Weights of a small transformer language model.
Architecture: rotary positions, biases on query, key and value.
Training: a variant of Muon for these matrices, 560M tokens, 8604 steps.
MLP neurons of a small language model. Each row is named by its layer, matrix (down: output weights) and neuron, and shows model dimensions 304-495. Each number is 500 + 50 x the weight over its row's rms, rounded and kept within 0 to 999. Numbers have three digits each. A neuron's up and down rows have the sign that makes its largest values positive.
After each neuron's rows, "fires before" lists the tokens most often just after its 100 highest values on Wikipedia text that the model never trained on.

L7.down484:465504527511509521567540648486489627485499492517563565513594539404526526522454471520580492538545544523538435570528390426466476498546530477486526473494503527463478575427567541581537535460565573431572598565527531519499429481444597514484469554514482502496449427556488469453531512538559546521536493466526523540418523570580556454539499529486408518444475560551486529512472502623446498429484502538509578435540547528545522486499523472530472457438451358526471531496533493628508426561467509484661456480527456542522501543526500450562568512531541523535437491472535529462481554452508442481
fires before: "|", "-", "sh"

L7.down167:437528577484481552506431495532617557499542502445458478556610518525439515644386530454528461438565511543489462486526545575465530606475529499459493426480509489545519537530564502478416575526551450488437410473453467457373475428447483436485559566473497449428502491336466527493482577543528606535515487474541492535478505512478543510453490645534539460474483519517527481480538416471592520457550490507504485490529493576525417524445535482465550496420480504507524429521594517560449580507453420512539487540534477533511616528531503449448464392449552533505569446553546558530508473514469602501
fires before: " by", " with", " to"

L8.down518:523554489430409532488461449508506523460501480504500433531564500426516460520511599504521449432516648449486577476458476466513514449596474533553594375533528487495511477527598534502491513476426459450471385463491436425537450469509554500497444497549480521514612485472540531510430496590537607499473457553532487493521525480524513467543547519517473458529500518453549478470518448513428470449486531532493564521503464431452322470374513645602495496618464507465562558446520427498432509492457502432541527446507533581465506538534471485428549548439505463424472510503432530548432477525430446417
fires before: "y", "e", "ic", "ical", "ial", "ies"

L2.down1076:577452566569572493494462484469529500509461456512539550462585475590446562524483468473500508570547537516389485523575442515512540556495457489533462492513500460501489507623550481548518448486582507484435499504481520470512532432510489558579559489556434557536438503477551435435492440567497514521493480564401549409458471525462360559456490496455439521524541502566546472471514464531513472485592518527532413466472495606458497579416438479565520479517498449487468413563573549432506416425451502505454499543438466451551476506496457520469569534488479474474499504552516506514466477450545424422
fires before: "s", " of", " in", "ti"

L8.down814:516522494634527461515445408491504500428484447474516506528381540493462524548538558537570482372551568457546420550575461510557509442476445449539421544493484507549493536454430551382422518531547576510425581551448580545429524505490471535506420593500473489568435473491500538567483493511471510513484579537508511474494491541585521514529551537437458492551650482543496441568450503474443469540581448391421544498495510409497646497461430548461518486509468452532519479546486549563438537542400497405509423495536587453506644560511361556516521489453433485476501453504477469456493531598455498490
fires before: "s", "h", "si", ",", "a"

L7.down689:564480483448519488472515488528519548455459472495543522482424521499512577570408533497468536391508402496549590581523600589443565512464490537495448500480487492464510615411549462452614502468473487578435573547610531503554545479495444471525440514540478519450462567506465475532476506506520527359506578526528497445468506509546458536528372472472551488438503468493512483515466600429457572486557570545569555492530482583497429480564474563604514529542509530508477443489490540485502402537520475571485463502583539547562453465521534488491516511396497545466530531437450484566532529531466533502
fires before: "ed", "ing", "s", "e", "es", "er"

L8.down566:462453573556464369490549439494482465382541532485461476466490519455443451537486514584588453491560544502457441535455435537500529448488481438436353468450555449511507513531430535444421568461464428495454461515505553484552494488565534479496532464456430456554385573472505553549534550485470520458482451505579522471545536570572516547394527449485410446447519448577548409487518571572619433449556531455468578465488561400425505470506561538512557492474519473525413405499550513436427510542511568513464467446499556493425536455467473453531452471499508481525500522531539471445465499510473514570
fires before: "0", "8", "5", "6", "1", "4"

L7.down414:476508489486511441487507532445533589497490515484593484475422534494588513502450506530493527504492549552531531493529536565459497537502554616531578513488518538451493453480465459557446478551578499586490407481580466479466473500463410463544467526427459546332451539604490555551454532421454560440478510508509556510501481391456516564537504502616518488463527497385471568508506571461493497475483500490536432542531497593574644522629506492479527551376612461465524573539494407502425578496438527520448473467448562504455535586451502491421538503523470488492459473553456592518476452555526538528
fires before: ".", " Ey"

L7.down121:524556480484545501522514469508486546451558437517531475486491543538582485472439469493545484490575676514529473484475480485492464420529429578493523509485536494595569502519468567587516517429509520530612498507483496554477527411453510509554620479458572498457509446557442505495558569519502457565577521389569487517454403444593570500589506464551504537453514528467412537558594478481533509471406535421565534556473481493592276527573571479492504583452500491540539443495570539437520517540461571531449467524470482560508527475523478578596500516463565466443502507549418489561521524629480449450
fires before: "\n\n", " He", " The", " In"

L5.down1158:506481479454574590474539537485488564434469490525528520506450449553433561593523479525545499423454548432406492515509534463491535466488450478397554420488565526489444466565468487365486484417498477535522544563426483500456583466478623571549522497499484439504506507507492534523515596543437539499492542476490445447396524468520485454495467447571585584467482480490544461548425514635540500547540470492504560528533526490553496536450515512509523542476494438499546522528622597416592493500450498452488581330469458521550531526553504456565508552452524472523510585497562562380471610552488422527
fires before: " the", " \"", " Dead", "na"

L8.down315:485477510480421508559403543461583457439469451549490493528499503488507514561393453611438495487530379530459556476464519512547525492518491521479501518455526539475607447481445523453418588398529446544470325527517474492492507442484470451460462455598528537417521443439434447516486551517472510602526486576582452452493449557522537452420390525431437459440548536521401493558524428480488604419490466579509390476508504457462692566555451505377480546452531602516545469519525532532473488556468409474523517475434463511509573534495587535466522428502538465551496458395485412437598599558499498439
fires before: "00", "5", "30", "80", "0"

L5.down1051:550415491449421510522471482509426453511540525454510533511490499580515442551455434462590497423554433571442474476486401506567486522481516467498506411554572525570537441533575474401535476448408544516466508461479432582526519536417459593452499533552424471518500543509498597535455500400405472483512548516474461558514557515577535567447575503447488519547493494439503556526539529514471555493651537434575485416538467523522645481488420403531438439550565532548460551432559417507487500493549455466472415452443517497492462449536556453469443597479430513408493554552553421467515500516486494426
fires before: "–", ":", "t", "-"

L7.down151:495460513483426481427540590505425554430500484442527458459574493515509539540512415521469517506490394564536575472452438444524496552478425541562529551473564483538563523539604434517556551542528504474540428492541497575522476508531513472450465431544482524388485456467520472475444470557463500489442463525562500487426566440536527491611586520408601358499519440447578511421557496629459447510440536541522512642514457542498606497491455496555516555591518539510475470544545441467443546504491468596494474440568407514555487588579507442513456547588475581475546530473559543506513434521423413620
fires before: "."

L7.down243:555523546419516486505482473583596545517546465523530454460509485527572481487502550455503486521424638465532533492450460487411523525488525522575498439460484476440652529508452502524572415480532557396523430549492485455559483506526462482625525460499502435535433456550501434544446491536450515488482457548472565514510481491520474523473430414526402622590514425547569554537476430514518534469458559502459485456487493584512509560491434444462461502588461503463544456494502533533494515458586503512439437488419426551538512472536464445490557549476526453497500446484529532455429490528490491433
fires before: "|", " the", "."

L7.down225:500558508528499455502443512491456655443469482506472456431521504438474553506493451547500464498497472545437525522497602548501457537557437553514529558493452521478503474440470549481542508580532542472511481579457493480460525493500560531562493448536511528460610419587456491515526625473511536498399569595627538526611540467464471482443534454546480504564443586558468470486470550399527368521459511489505495471378518475445343388453519507526420518477451482583459483512576519596521440385509454482461461526412529477563508415534472524489489550547508483546509367491500468505429494597533480557
fires before: "born", "19", "age", ")"

L8.down928:574457540448483538434483553455461532505378469495537488526481419471475423394561489510506501454501476513455485421528507438540546493532505503578500416449406542518487524498493425420518520526459603413508395502440477556531485510504521492493454478598498459493528504449527473487438553493418478490498488508509539497450421559556550480606552473411455481425509506434477411506520513555445485485480547587487473377490569495598306564470485552562557398655510546591514523533524493414523553499490521547471473402546535518547388483535499526469542479525525458411562477468471550524362466521458532383
fires before: ".", "k", "ice"

L7.down144:517489424538496469522474615519578481551515541513472539525492486498490551461511436559537538542519595497474554497547535511495537576408529522450510454460512510468467480451458537495472504475631548480509534487544592479504488583509411514512512524516542505619507479531599494563505407531535525598480417513434477420479447452536528509378519446489526467581459508531475462514526613513498460534527495481452501554490539440555551501519479552536503506471484675429521503555537508532537489474520469471517466430500561487460515499569483536467561598556580544557547568437481498509430509458565510485
fires before: "-"

L8.down1111:501535571570425523523467411472527574533523541590427428616471529326472462488469481485557518571422467494502492519514567514492474599508440485554487463521511488512508455507457389593533406522568458538551540478484445516536519443582644541501525501481505497492482451554466437394445538511485475483465513558502461493543575445490530478497528551509484447525557495499502381442571509494443518476589411485504471438540507440498373399572565572485518533444485445465547525486505515461538357544543531488515532464492395537432494487547515453506387490447590554648444588543534527471535477470459502518
fires before: "y", "raph", "ical", "ies", "e"

L7.down645:466366484580525587454531516444449490534501472449555470600479602563556554548513477502436436387526470498549541441545462485503576505462498500512435500527476543582514492448515558469508525531502404565483455582490519440463536473401475555569494530475416545449496504553417521497423538584479517403501393556486449443475471546531491469442464556515359437488440462460509478549475539373423410534486509505428504445555489495580466487458428543469513497557510522502600404494499465462510527537550547567453522425449509543399431468498570468484497527447533394515568580403506506587492471562484473561
fires before: "s"

L7.down1129:439499498563541507466433442498477518462484476557540518485581421428482487519501467505537511540410585440485512464546551483582435447489520512572490585450571424400494446449517563448527492543522532637447519494472490500486484529497489456538427524432423531553517459492512505514518438494512463467481509511493494582538473495532492453556562598455541503492580548469413544558571501512525481519418481571473484541430414522465457496505530534499533610481475447524581390442578595522533564491510547594484527484524524469554609563425590478531425565539616466376517583480546567533550533435439450492
fires before: "-"

L7.down110:518523465527547558439464491544556545491561490502497476438525581490489481473520549542527534494490450496509548444455481516482520506468512503498566467404472468542403431374500490498505556492483412594461548515519507471484500435417550560565565555551434593466552513451475569502583459516392465469553520479529466478500471527551476470513394463426563453463497507513574464546525543430575459432510534465521477479468460534472324523502479516617429548450474424546465466593519501530506487497482565471549505523457544481535603446535547513532524490464443542491460577500594417510522448451592477438
fires before: " as", " to", ",", " for", " by", " with"

L7.down1063:576452526544562521467548558472460482467568560435465494504552521468459554478533477531523531437524608615550503495546502495463559571568509458541455517448514545485497510462477467452535440431498438415508506482487566483600494434433463472450543557581501482527511418505529499498580496511516502393505547431585582453466484544555489499491477455577556539516558505613510537520589405584503527514515603528488567470512422572549291433474537600436493506473454447437463542523421488440474473535466481408500580528608419401405503559546518496559511517456565481561582454465518475474485459555511555513
fires before: "\n", "|", "\n\n"

L7.down616:526433569417498428400460474619548531537465512465514588468498473488458510430560476521549465500551528478489537451455477535478547517490499567501527501445579593566382501551602569576530507413428609580538544602515567414403502485489465515407504488537494505465513427473476442402475528522430475434539495574488451512506576503404501527545425530474510404497459464443473561419501454445518476568507469516536490500476504494492534504439493511501411423615483499535418541524487522509404560425550520446468574501444448442500555430479529491438455514533501515478440481505478534592546534469493515568
fires before: " |", ":", " ("